From a checkpoint of a small transformer trained on Wikipedia: 6.66M parameters.
MLP neurons of a small language model. Each row is named by its layer, matrix (gate and up: input weights) and neuron, and shows model dimensions 32-223. Each number is 128 + 32 x the weight over its row's rms, rounded and kept within 0 to 255. Numbers have three digits each. A neuron's up and down rows have the sign that makes its largest values positive.
Before each neuron's rows, "fires after" lists the tokens most often just before its 100 highest values on Wikipedia text that the model never trained on; "fires on" lists the tokens most often at its 100 highest values on Wikipedia text that the model never trained on.

fires after: " ", "19", "18", "20", " l"
fires on: "ens", "2", "1", "4", "80", "3"
L3.gate29:138182118141135122108090080159152142084071131088177164070140089136170153113174166166108152120061108110079115129104100033075115125105185224092133132129115086113140118124151131176151164110126116062139211122122081132153086162135086152134091119113079053115208110134130193122111167125162119107164076122074120135135127169163104142120170122115089109148157087191114155108105114158145147115116099150055102130146115110068104103168132129156136081077135095072082105111108118136124119150128094105188112157093126146175114141163121081204088164107101107126129123116121145124144139165084112128
L3.up29:180128078103150103117117158127126158160112130131159148146150118145128149088169109121126093127090109147226125096107178164110109087102175215158188191134162101120123203147141112119133194076123143106095110175108156163129066106117064135116102161094132177138119137155126153170132139119141059089113097125137130198100126126076153117092147226144080157174090102120110145144100135134100075104052134132128146125137125159145162145122119127149083126149137127093120093106181155115128181118118141124080179109148084121102178123108103102162174145096108126112081131052091125148108163189124121129

fires after: " (", " km", "-", " •", "ummer"
fires on: "^{", "C", " (", " L", " A", " F"
L5.gate300:125089082122144129143070111105108079131172201081084108127122081102125114127112168113093135070114141089173192075138103166031156150095115077141126117097117133113073086161163148102133100093074127112139124126165096091182190091134159120169151113174122109143170097149175141135100123118116107125142096135124133114154192129120107065185137142057104113154113173126173168134147125123111096122098103167179137116102103167210131143116090123139117132098107122061191137193137121076039115097122102161149087115086137165094192149143134135103132112135120144124104126087146097138166141165117187141
L5.up300:141117138128138081137112138112136145151105112026063078132151136113121108137142161082080180102151153126201104135106118131082080143103115147204102173106124153122154162183111129153103153147099142119143147149144172137152120073078154192092179127183160126164108178124177103130093153094119097203129150154094139104122150113099081115155118165093108089185124133141163039127147084159169128116129173141195136090143091177169088097116087132159100216145108115159157109166150182094090137105070107128130174080096110177134143117162096173096143129113163114162135177076179125156137118154108168153

fires after: " |"
fires on: " +", " −", " =", " –"
L2.gate92:138087165162099134111097110087081103100115157126109159157123126134097110102117113130126127101134120048196175130117081113108097171174070085163119138157068106148148153122118144090096103123188141124105082167108141103108104137185165159164153115056185171102150104129081071125124180150107148163097078151121122087102062144127125145127123096133158102091132160130091177207187086085110123143150157105163073133068144171149206151108098093140163136114072125185119101107175106154079136104073109160098145122119100125158167149178087148082067085153132122128132090189128158110055113118155120105
L2.up92:064112179160114079124127153137131153125111157147138102165113138127082072159183146176157123173102139131125123101142112107135146150097100169181124177161127132060136150141111154090118165116175114079130076103105165150150121132169175131155144160085116125140124175147141068057180112148089151157125098193129125130109168199138155152112139119069167118112077150126159124115131172155123163135121081094069089126098148102138128165103159074139181160102119072136104213137094073140107074094114119132153132170127163094105098143123166144117098177108145141081160085183136091099061101035215073065

fires after: " l", " n", " N", "n"
fires on: "ort", "ight", "arg", " only", "orm", "ow"
L3.gate108:154131140117138051094125111147148163163045129139132141110119130100153146110135181113133154142082108144105147111134035113103211139100148162153126104167089146163118139056119136117194118104125164104096159165182120096117101061143172136180087101130051163109207152094139150107147116114124178117137132153106110133085116126118149139170166162115157144107096122120112083116089127154109145147113136120119115089193108108148115091119137121142142098139085082120200150130123175093120152074124137124181147110100126164155083184149080144127070152147126139096156179084147085138153114173056166099
L3.up108:137096211135131172140048123119149114083151104138106171125126093138135081069156117086106161105128069142066074081080184137102162076079131188131076128153173126146156104108151109148166128181158120083113102134139060137119088139088132142125123127101174159103102109108105087193134086170139105189098144107093153151167105058112115172152137096131115102164116177124137129076102126089134111106184162170144138102141121120112140130098113141089134162132105100117111144124134141138218218098142106108164061107138085182163126107150134128136086137187125141129127124086108111183154180140188138127

fires after: "\n", ";\n"
fires on: "-"
L2.gate181:136091125093162158133106114145129145131154186111138157110120125192112107137071138077143111123136139156168164063119107159131101133081110095120105086151099182094194116146144108110095159122152102180193127161148117183105098196165136235168108085165116184118137110168120154151083132125143151077078168195117164109112152115111125050137173135143090110084116142154147131128179082038078168129112092161141116111117103150095096144143127174084114189146126051059145140129162123113129116138064155156143098133150162123103088192108187195130135124152114100104140142130134146132163178116071128113
L2.up181:116133092083139078200140154162104158099082145137184116083170174121132112121149199075087102165119149180159159142121154145145130136132121165048139120142130085173135152096118160063122133110144152123078128174134102116074132114105133116148115094112097225134179145139132133157119114147125171079130110177160087116135125088103089116169123138184150055076148140154133121152112140166107130169139151086132163110165154095157104150148151104162168145088131061122111187123098058058109136179161126122093221078078151159118147148121078156151118099079164090115172125092091097146146141098091127122

fires after: ")\n", "T", " U", "C", "\n", " |"
fires on: "-", "C", "T", ":", " +", " km"
L2.gate227:133088199090167135084155097111129105155181123101169100145142097167122133164154138148085207105131131148107100101190160145165099148163123098080065145091076156104101127162159086172142123114148118128104078139139146147093107161151120188142135090154091165147109140144147120124127156102123127070159099155127134141128191141167144128132123142138163118119133163131124104144192162168113125133100112119097086144084126120193081092192119168176127112186160167162108082127115152114120118124100055131171137202077161107144097085116157150121109196106179164134155116142082128099098076108113125064
L2.up227:169131123117190150130118090132141066059121094069102143173140122126127112168037095117118152133203177164108132094202137124186102170090116126160070145091055110076155045144186098118095132143136108105084135106076104085116099186087165096137121174112179183068137141137090147091107155077107162129138112166164158160109132160154098157073138123103114152134111156107099106152086144133117109129139119114121098136093143174064122094115141171148140130107159100181141094135129143064092107104086121162111087133103158101115121109103127170108099078163157128177172105161082133100135121113135188098

fires after: "T", " S", "}", "8", ")", "rew"
fires on: ")\n", "ur", "°N", "ing"
L2.gate141:089151187139100137158113144136153161080066189143087175127096151115149135148176132109114156166116124113159197077152108107125105114153126067181163199083184169162141149104097162070146090134127100152157091150100125114213177116144108200100156124097086204143190075133101108097101109137144112184131183142102125154115164176120169130138106122107151129088148177091101202159131127105119135131166135145145133085124054114185135184118184203139191111100142128129164097136117134124113067169111128166202097144168108131164160132137183114114107128134128151164143164144093113149139065120189136089
L2.up141:175189188140085131100144137125144069073124113124152057147141123101141107126080076088082102123086162079149120106139121174121121116147116073178154142096085170103091077128108125151150151094184147103140065132163130120161122172110134130134129182153178156075143093096166186158152111068087159144186133163172147107167115153106106167162188179162133107194129127120178133127114162130187146083199142156098138088068128145117144158102182121134138095129136159078093134117104147110120145106100090111137136101135139053135153159130187074147085109128117142083136141175143120120125135129211124130

fires after: " ", "born", " (", "–", " born"
fires on: "19", " ", "18", " in", "–"
L3.gate43:085131088182196169169102121163146134095114124120058139128110111206163126202157178093169061139097153109123123160136125147130096095104111089124164154138151127071117118206065246120133154101156111128078156161167085100141124098097105119088098087127064199160171111143095129140121148132136142121090169122143130134155131096169066088073128134120134115167127138131099127167121146149141095146075138098159143158118147127147142120112081101149088158094125123086084111117117121135140089166153087095147164076096091103146133183151083133150120122157079174153139143087165125162144107130099128069
L3.up43:110095103071136166104191194104084070075091108097113111138148122144112121178101106157181100103103206091172097163136196155181114151142166169124145182121129162144123129181124182133096160105138105089089132154103122134093102134099110110142052118176151158098160138065111084067166084187165113104169122140156150075173112071153125094133146170137109135193147141117170116132131157147128129170087200146147138172127127138139147128188173108109138144118162152115121090160168133172124113167163129101146115145111077111095169179115128182143145164109072117100128139104200064168120118175096159133

fires after: " |", "ing"
fires on: " +", " −", " km", " the", "\n\n"
L3.gate225:093092064166186118087094155094123220148168164198125121124107107117138126115159111128184110133108134082160185076134148119164122127107091111141111068120118170104063123104087121080138075117166118154118128145141142109165147139117108165158103156113102100085118110135093056066121129081049082126093131095193143188101176161131079140108123105113170140087105117151111168130136088130101040143161090134093064137116103132165154154107136100137160118140151108116159127112120164118101086135085123120127067170089149149091152177100142141063079128193131201157120116113083172116163133153132131115
L3.up225:130117084136109141125128184105160205133122120186139110106096176114088096079164157149211085089149098135141132127088140128178123132113072107146154043123116101185087132103107072081125163153192091178136120157148097148158090110131139137157138166177121116109146160098115107104183108069099102137120143066170115192072142093124053137148167134102161121134117131147104125121144135136159057150147111149103110119125147107143158160159143089098087178110125132112134134114137086113109145131108158099118037169170143150091107178085113133092131128149166181112134083131096152108145149163114127158

fires after: "-", " in", "I", " In", "s", " •"
fires on: "f", " •", "P", "S"
L5.gate177:124145125226193158148101098172096156127165177117175119121120094151131182150133202104111146160102111121144165121165093168143130143147107103119050103137131120116102081125095135089121106144077099118167135144111137094169053128190168143175086180108118147100137125179169142163116125118117130209114097130087162085168186144141137142153099093065132140151148110173112133142130118207165103136092194208148136110102143113113113180144067184156097112128160049156115133122061160126058092145158109141136136128085138070151123132118125155099150099161148200147102126114112110164162124139092118159
L5.up177:147145165123168082112115137171102110072177123073135146130153113175156115162097157109165125173149097159071165108118134185170157136114124060132087143169079132160169106167114093113149125141131117117162132076166119090122113141100115116155138137181129106153180116165166144145131105138112092165067135107080168105171199121107145127185111131098098166128113137144167149142123083122145119159143155161094156129133151129133094150158093166164179132096163091123123089153101174132117101109135115130115125113128100087108163133096201144098175124183134137224122112087141067152136132174122117151

fires after: ".", ".\n\n", "%"
fires on: " F", "F", "°", " M", " of", "6"
L7.gate318:154100102109104119101141121143122137098118197145162123092189097076119141124124147143132178056120138091084152102128179152129126135154110103188117084119093153034106119113105108089141079072110108209103129128120141097152095141086093070108132182111041103136188111091104105073124163129103107149128144109131097163133166028159078173163160147097118081149096124112055136135153148172174108186101122140130111134200034106148115165125133128136108114111092196124135139123096090097107105153122098131134180156072131152111163126128101178156101162157136124166109095116107140170100104140140155134
L7.up318:124172141159111135082116160136145090075101201185107090154114072102143142113120180132151155128079137089153128154082132140118115119163128146142076129061112129061083128189060105100131049120139124126144090100155142117148104140087122096138129131164152124107132114128129062102085107102110092109176106090215149157081092100172121132116158150116067110087145103117153187144149162147116134155104157096171173152132108149120160162136153086139166119140061119148114120078142078157146073144120101094103201166081139158107186191075133130116049172160106117125096091143121153164119156133114111118

fires after: " l", " ch", " tr", " cl", " Total", "ity"
fires on: "av", ":", "arg", "os", "ang"
L2.gate118:114102133197149107129124129170103162120125182087117114112161084218150143095157109113133121188163149127081137088100154115135131119114180116152139194153152161132123160126106161092142133102130089104077100142127131128126127119100145131145133130121103168129114102145089063113121137129185133145152175145117095097099166163172125156148129150053092111099105138135101124187177130107093134105099082096127118104103141112156177141130185164214134132071104151213083061147174154187150177118116161180133074064130102063111146066100142176184118103152129121114178104113123130119092130112131143061
L2.up118:109100138127078095133129175139115115148141130093111128134134097193139154144101104069157125173114095194080131109121148179121173087158116194079078154122086138214126134156133124088160077158156143087154170130119125120151100135130125089166113091098095109121175143123118167206188130147151208066128131137180124120115073146145132139164115096099153137115139183113156161136103153108081119083136137075138093147161109117127124091194194161124113113152154187168086056112169150138181132104104123175115136089059106117145152144181156164046140053168155100118134114125143062135132150132164136154

fires after: "\n", ".\n", "F", " M", ";"
fires on: " ", "L", " (", ")", "s"
L3.gate176:120103121130142117132125095082079129103152172105180198131130138147165163117097072110112131096162129109092171175165118189093163082153138071141137157101150131045094092157126120104115176143134159144127170087137096098129160149144090166129131159088115134117199071136150136123121158101071150157128103152059145165151159123174127109139152155125113156175145108151088159121184143150070138105119081105133133100194125137119142085128127168102177081152141068153107129158119098144070150105064083130163108106075183145177138100055171111132127167085049133212126105100158147167130121129133110159
L3.up176:101043162151157091176084140178085077103143130113135122148173166110137152126155155114128117053149132136058081143090157107130132092103085168126110149091153136114102134146139165197111158164100174150158195150131119111168077146171151121167147057076141116121131130123125136170128091141087112195071101100114082135142119112164099178123144166099169133107154100122142131146073124171040131101122131142130164050155120151124125079137128171116195126114128096137151130136076120147151095098144082123110151088101190115117234097092129100122147121132074124115112065097085113138124174127153136111

fires after: "I", " c", " I", " •", "N"
fires on: "ode", "I", "P", "D", "S", " Total"
L2.gate306:098152139125126184122113168161086165109168138117130121098040143157101126119132108118121112173152123128144162092105123147107101133128175112085121156141103157150110121152111128116151100108133136090162161104129147153143119161120068179101132106178139178161235059183086201135075164114111159124165137127077068165117188151127126086139094125150162115090095182127151085167124086116178122185113141108131125100135129152135106154124081196164128164137159095170099162083095096097142100122109105169118182057152139167148170080107104149152162131085142126172148092126174084159066144114087150066
L2.up306:141135108110151164132120144147119111140142129130135122187117176166077144126112125117157141149163089156120083132130128109074150142131124064140157154193118097140135133072113168117137220140090139122163191121128195183191142124107116155127091130160127149098120175161127152085176108132111106141164082094085140098183100077070118085088100184149130139133167160147158082105167115101147181176112185100168092216153088102114076092088148140147070145170098109110125119109105087064122122160148127117099125137107113165172128114143123111113199147116157147160142124077122071123120145126127100130

fires after: " |", " |\n", " Go", " Re", "(s", "ts"
fires on: " ", " |", "|---|---|---|---", "als", "f", ")"
L5.gate130:116078078124166098117121086148100122141093175116139139150106129144126152179075168107136173152117112127088128115153157122145095187129089112108067165130123127097144103147123209093153120117127131155178111122089086086166148086096136183108115128081136189138121109139139046127103128106095190174090079110153125161188150115168139154131118107117181176099053141148071168148120145118053115170151144161172107106164131151160140117080129184096142115140140067156128128099059137123071046187068185215164123105099051086131136137126107126129103142114102149098116125174101119128134177075156113083
L5.up130:162111125108159086104164106103151075172184118101134169091172144127117102112074113167166191124117142145100074174092156110151138177165177103122113221121117090185163112177172133127083132162168154174136093099117115165116165078096133162128109107164139150118116151054155086118122104040094134150072054071159121142132177128133157168143127076140164161138125076128066107105109153138102133166161150100148085097122170152105146086076153144074148088141094150173166136130102137188108130126086190147108124142156133157117109108137127122111133177132112105157133136099059120120132162063149175179

fires after: "20", "T", "ur", "19"
fires on: "13", "17", "16", "21", "C"
L2.gate257:135070082139138148101122121175149134120119123117148120083060107123108103167121142123153045091138130122099126140133153119079126183080048141061124130109093138184105134112145072165124128105105149124144106136128127079129111178101143153140170203098101135140183097162084084147102131122129105109177180096159162152127108138155132176114148107056118097111107186115068122114089109115109173134135163078138133088058193191105151138110117135125121113128129108075124129156127185099134077090127114109118174172081169143131152129173124103170137135165184143176124147199137147125070147111104125086
L2.up257:075149108111135118092153186175068175055132141099139115120070078124186149143141135129161126109103088106097123119102109083207135161160129077153118154137106102107109133092089133091126122149102121093208154112156079109114131080144097141182142190082133126115152126144148156155117164164102083130121136121140099088166166186168134143111161102124157220174107124134180134155126119105096102106075084069142175099084155128153156184167132169144075128115125133131110125123118122208089111125121125150114096170166145094165117099168115089098145135154163101112096076102089157096185159113128154141

fires after: ")", ",", "\"", " is", " pre", " was"
fires on: " is", " (", " was", ")\n", " a"
L2.gate286:095126106123138112186099087192127110140108109070105143099173150220099111062169147155087094161159151132094163156139130130192122140190114145122119173093092107161149153114115157165093083131138128122128131162121133132213134122127138115138151132073098153188135151138121126119115143157157160151082115163105117107128089172127105146079188154162148143094056070132128148127131159148110087139067088142178147095173123101107144168105144117106096112141168180145137122165105082120124143172147163105105095120189083137181151097178093095132089107149128162122106158084089092068159102171076114066
L2.up286:131113158123143100058098082131154126102132128074174137094083164145099116160082187072131069120188115111128144160140171189155093173107121172157126128138122121135099105069154135131140169135104143127127138093126108055164120130091137107158116161149095085091131106124097129113033128126174093109124107177070111145130137122145091119126121120081084101149157167073126141185111121101154102162184094164203064101119077129124131152127111148143140116122061112179109084143056172109114128081121151116157080127076118157107155108098109126116119114154174105167130178154136182101093116159106181137

fires after: " was", " is", " as", " He", "ats"
fires on: " the", " was", " a", " is", ":"
L5.gate55:103148159125094169110158118114066139137139148142187149192141162157113121130156146130147096151090172097111140090177114095111138128087079126150178092122119125098127128137127126107165104108133103133147140167117134057147080127069146152145168146110141107164147109147173107124140186070123177179202154172141117180092101043124140097117132074130093099079154156068157132150120139091147147116112156138206132188181115105112113136040066101159129186121149076130113099162071105124133093073104131220179099106125166103148162102086063193169128113105130189147114155157127112113117136096084162145
L5.up55:108143138126109179063124146103106092149147100121140153087061152116111112062134116168104089182139126112125162138111160109152118141145177085121145145107123110137146147127162076113092149133161171126134149080164142127130134142139138113143120164148072069139119177158169088150100129113153135181086183152165119142113142093083100128107145090137095117113062150144122090169100127083109132134123091077154114095095140144098130122045056100147193101162155167132108048055118143152199095155163075119162165140137154134184146100161100161146082162139180141168155146113130126161140095117103125132

fires after: " M", "q", "eb", " B", " m", "1"
fires on: " mi", " ft", "u", "s", "ot", "os"
L3.gate44:127089151169092173120169147138109139097168155169205107140096147140150170171125116148127114136139151088144159107159101142179163150143126089102046153187123148114211119139126174138127114125133115103219067163082123106120145156156135153090107143101140112143163099134188132119161154142109180159084126161111137113130183079173190098136148096068121110109176101157177168126114092082144105116062139167081117145158120095159094099097165100182133158173116141131090083164152140109182144137115163141152175143183142085087085135053196095142177047099155175138163142117148077171166106151157204163
L3.up44:091075134095104094135139166118165185100132148131119123118147087161145132130121113130143139127099129149070159069147128168088145134111167109130102154141119129134182096140095135165143150170133059148097126110133081134172127129115104134149151110092114198075152098125138100132115132200111099094181129140174149136119107165127099138132111165081122122135101140120152055141176148193097162070117142138165115078121220151140160149153106142147177122094160140151152128169098136190074153183177117071088131127091157067132129147143106071088099190127100142135102176072165142167145063154061138138

fires after: " |", ",", "|"
fires on: " +", " −", " $"
L2.gate224:130106068126143127143100087163100106133143122158081126124148126104126105093142090096152092153147137115129182129117109148081161186139035095154122142131103091134175080103112072138109132142118074079156080083108155096109131094144127156152170115084135123167075127134083097085139192149145117120174168147134134167123173106133141143130125126176179123048098145174156147170130125086143078081155109123084130092112160122159192118162106132137117141115065155128168066099195097125086146141083146153147126137106170105157128138157136147131095131167110178134128129093101160121081142022185118067
L2.up224:176155104090115177201146086172157120183123160208106114161125137103099180154120124152195146124107162112154078084152120129102130191160068041144176121109080121152129110111098105145072171151110127160117117092118110103101089085082170178153160170106137104135074136145126113095100133075112074108105103088155166127118100136101117145179159087172124166067137091141097076137168125058161123055127118122121095100136139156132094109118083098041100151149100116085106069118145094159102120135100162167137074115097078129135144138126149129106130111133146152081121122082069162148091161100162127143

fires after: " |\n", "%", "|\n", "\n"
fires on: "|", " were", " |"
L2.gate217:150169129156163208181116058090127092105126101096115165113114109176120199151137131139114122084155168099127107131123108127178154160113097113120106145109067145176109139177062052143107079162110084193236132144173112104103107167094106141066138187104152215118169101151097144125125199094120158143142113165072135133068130077137166138166120153152129065115122137086140077172183127111152122120144127137183036155116135130124093135104104113147118133128140161103103118156159114084088104108095120137118082102145120197181135076095097105124144112120114118164127118149192104127130174116164126135
L2.up217:148113184114067110139162060125168129157145184110090099118165121125131126147124163125125124116194144122132149182129193144147117131123114176147108132119059181147162164106133121113137077105115079092093113166063186091157110098136145121111088147121112090158109131081110117114148127151147154150112139151153107139082141143161138110102105149132117108162163154137099142143165176019142104112155162158163152089184184132188124077175133168147203188154194139122186149115146135074133097141086125135133202121104173105092090130111151150165166119104096114108130096171120109163160131126160077121

fires after: "}", "T", " man", "):", " T", ")"
fires on: ")\n", " as", "/", "u", " U", "ur"
L2.gate264:120129142205173227146098130131120172157134139114084168154129107168092172119168136164145103195112097123145159166136101136080176133118120073185044131083167164144139154148141109145140119108123138084117125081108105151097184183139114145095175176106194120102113128152077114097138117145103101141115112117134128159124135127148165167169062146129144167152070133161168140153172180125101119120150092084144128182105110126146117106156071141188130084167157164170124142147095149094161151093128107159153133143123111110081159088123160168127103173165145125056125131163096137077222131086165145097
L2.up264:110118168176134181184126130132084148085165118067110183183104136113146159163121104109099156163088106093099134165147074133088121096076091095086073103159112166143089148118127095124111140143123141120124096105152154139089144189157108074112175133111137164085131116114131128125120094135100115130150129139147062161180135112168141128123055133182091133147155169170194147109211088183184088133106152129136158081121167113204173147089100157148124140197088112089178123112198166172202111146142103194162106060104130152126204121141130099118089110176111152104117145122141121081132105102147154135

fires after: " |", " Con", "omin", "20", "ical"
fires on: " −", "n", " sp", " inst", "ated", " dep"
L3.gate83:098133181126145162106139104130143165150118153163106168120146098151112158129167091107128134168144133123109107099131042113091125181135069086090092126102098117118196061170144107174115095111139129138162112096097118132132162161177163162137174097096078151157078106137153100154130141072144166100171149136107081144074130119095158099085116135165115154141144154132052179185151106126114112077139063134112160116092160128120141099106076164078169126128127169134143139070067134127145134156169099105134074125112172108120147070095159130154035082147123146172113068157105180163190166095193123112
L3.up83:122154145108167116075155160095173157126137118075183075163130076131046169157100130111123139083147163142163148118104116099115092164117111099122176165132125106147127108186143091156115111097131154076211119109120129145124061117149131088159113132135136163125120168140139105112211132120095144175129087210106108134137183075109143186078128136135089151064083106068111120109109109079091121108142128121148093155142131095112151102096147056167145105126047071133076114097140057102139103128157102115175124165158075163122152120093165122111158136104118149125145121134129164117209165058127092107

fires after: ")\n", ".", "\n", ".\n\n"
fires on: "-", " The", "The", " the"
L2.gate139:098098149167122132075126125085115086143133111143118155125129146174181182091111166121138098116128142117086147108133087115120186115147118098155100140135177136114134077113115086137118108172094132143125115118145120153092161226191110122151124081059144141055158144113080081103088169133155143122078109100083134141110177124134158124121187117149106174096100140122223096131154092114106129104156141190110135098108112129158108174084099123109117137131118115151167111194069163160181153097119208138152133102135201094122139118157152172072080162142101161086147126119124139089173157106111121107
L2.up139:134123145108162090092133161089075112150104107108094083054105135166161186118150134126145135106127167180139080078073130185124096133157097206123096172102156172068110109205131134128181117142184150166170163132121094085145166131167063122132063104123107150155174151092084105131140103101168124090100157147177149128082163203082098105118121155188126086123160090100146112142156156137107046155112107194136143125125131125116143132079110107142153146152161164102106173166125169086086090138108122172083154136147155102181056126180126166126137168126058148149132168133133133111132111115212109117

fires after: "20", "19", "18"
fires on: ",", "14", "20", "19"
L7.gate44:116099133078138158108079059128143071059098173105130080142118091075144073077108114093122111141124172125119161114150097084143065166099136147126138088127059090138078113154118106125079163090062137147149183077212159133094106101148097136131143166161161210174140103136107094116093127171145118129157104117136126095123112112174089162125115107132066146169137107192103166137119097130108158142157137177171138167105131142141103128175137146111049146131155110163120118154139096191135181152157140118133129099116191097072152159133067083116135168144136112111141127083046128148147106141081116142
L7.up44:141120149118099064096148165087117072152108144100182125171107116148076169122121131174176107192102147100172135169112063122149121149109130151065118115116127060139052106075095079164119123070147116104113190123132188086133111064191102121127170162111092150147104109191163097090155147142115098121149092109120193080186129204159131106090099127143123162143078118154156167162155150125164117091109196103138129109068163201147076121164145146176118142131145105137112116122168100094110099148173096133119153127132118130145065157183080051151111107067128111077126187132092165092099122140092161103

fires after: " ", "–", "ch", "-"
fires on: "19", "it"
L3.gate119:121108103088184114108076155104106156110137137125088134134121125169152138096181148085102194130138147132123064100166137133145095184164098111084190086123131147112157088114081148130106106074081102123124119158084143129087123146170085122155130095152129203142083089135098082172141146114166154062158175161114137150129129128139073120107079103098107158198134109089170114125175131159163136075081110165144133083134155169125095127114116111109168136107082136196125115163134154127103125126099195147132140131186067100150206182109139172122120137143101154118162134089143160174093131133109122114
L3.up119:100156063126188105107152121117149102066117150087135166122147072125179124177072094100182115115075144123113124129115106084107100113159131095175089122197089122119118158188150131132169091098132102082163125136103136095125122097106104121166180056085082147110118160110137124157114102213094178141156120155148147107129132103198086126199070103133080116068167182187141160093089167150154046117135097157107137126036173166158086139138128085128091168103101107094119088107133139191193089129124114162088142078127097168094118143098163143138097125125093130135094096107176110144119110104127118121

fires after: " |", ":", "|"
fires on: " "
L7.gate308:125109128120089139101095116164095094060160185086090126158119139113132153155113124153146089167160130118142152174176151199169133141162066140112104156139080133100133094151088142118118153118152111137093194148092127088109186115078132099166056140115088138119152077115108120169117177139093142140093119155141118138118118109174149072171166103086145107108162163148101198131109128190129077196122144116164137122106095162231125187158084161157073152126155117172082109110121145154103091132102132130083175121052085144115125139120109147094107054070138141176187138116133124124091182123138138109
L7.up308:124143243100108096145193109129114160112086109113152097136127167151124161147132122153141121128161124138084123112161142084126068156218085147139126123165110056110195080120101121128080126120064108142115146130146149149100151151096170142158148118089151119131103111120109080173090109124079168124078126153127163118114097122211120032152128108143103097100139192127097143178094180156152120158116164175132111138154127128093125099122119142117098126151153159187121086097114151146078134150105112109132092177120108109149098132147082123125138117047145112185125160132160156031130162110137106204

fires after: " is", " (", " was"
fires on: " a", "born", "th", " an", " born"
L2.gate180:128116166179092152125151143153117117101069125094117147135174153100151138169126207160104073097155198131104139122092097098143122123196156087089150147110054090166081072101086165076148134116104140134172143130163145197153096141068145110147118148105076125154158097139096109104152170111159115149099095166060131082166133119087090209180121078120072160122107122148091169183077192136131070063142083098180154095113098106097155156116126158192158129089124090125119139126148132114106103124152076091132154143148102129089128140156140172147148182189114155081149147179127083114079113127150133097
L2.up180:079120147172119081118118142173195116145117091167121145119094144109163142110090143135133138118132150153152086153122141081174147117114076089107185124157095147130161086112099160102107147116097152127111084116172139132131163130146078112073161117144064144154146150087144126089109119120132137115133068187113104121226114115140107080178226108181208100102102148059137112174135076104167113132103158102124092140120073094067051147135100104137193108126113192098139168100108110114109164155100081159095086147154113125184158141172124114125076165114128150151142179105076102143110119162117151134

fires after: "\n", ")\n", " |\n", "ed"
fires on: "-", ":", "),", "|", " by"
L3.gate153:118106115160149113099142111102087069114122122117159140162126144134125079143148158134080089129101136143133138200150094128132121201158080164116163141131091160140113115097145137086135146148147097083123097090143118129148079122128130105120104181096139176127110132132110164093118105104110132081134140180201093130113146064158101167128155107128155084113112199164123177199106171111182138104121126119079147096099161156131127152148141091174151161093150100144145154181210118056136100118078139123116101084071153083133113188156118128192076169072088134119159177161108160126148104103157200089
L3.up153:112116164081136193094135118145155096141137121118137192106095128147077080169169173144110129144085115130136084166129132138152137159122147111078156081094068144137061073171111107130156149108122129086197100177048171102089069091110206101129084142145126096156106136147127146167150097136097172133175179118167132130133142002115127134108144159113119097076094186074162141106123089101125163127125137122093104113169160155138169128143086101113169124112116127108107113177144145098124066129072186152058155089109096054127157176124137146127094180126099129184127137144099167155093112088173149131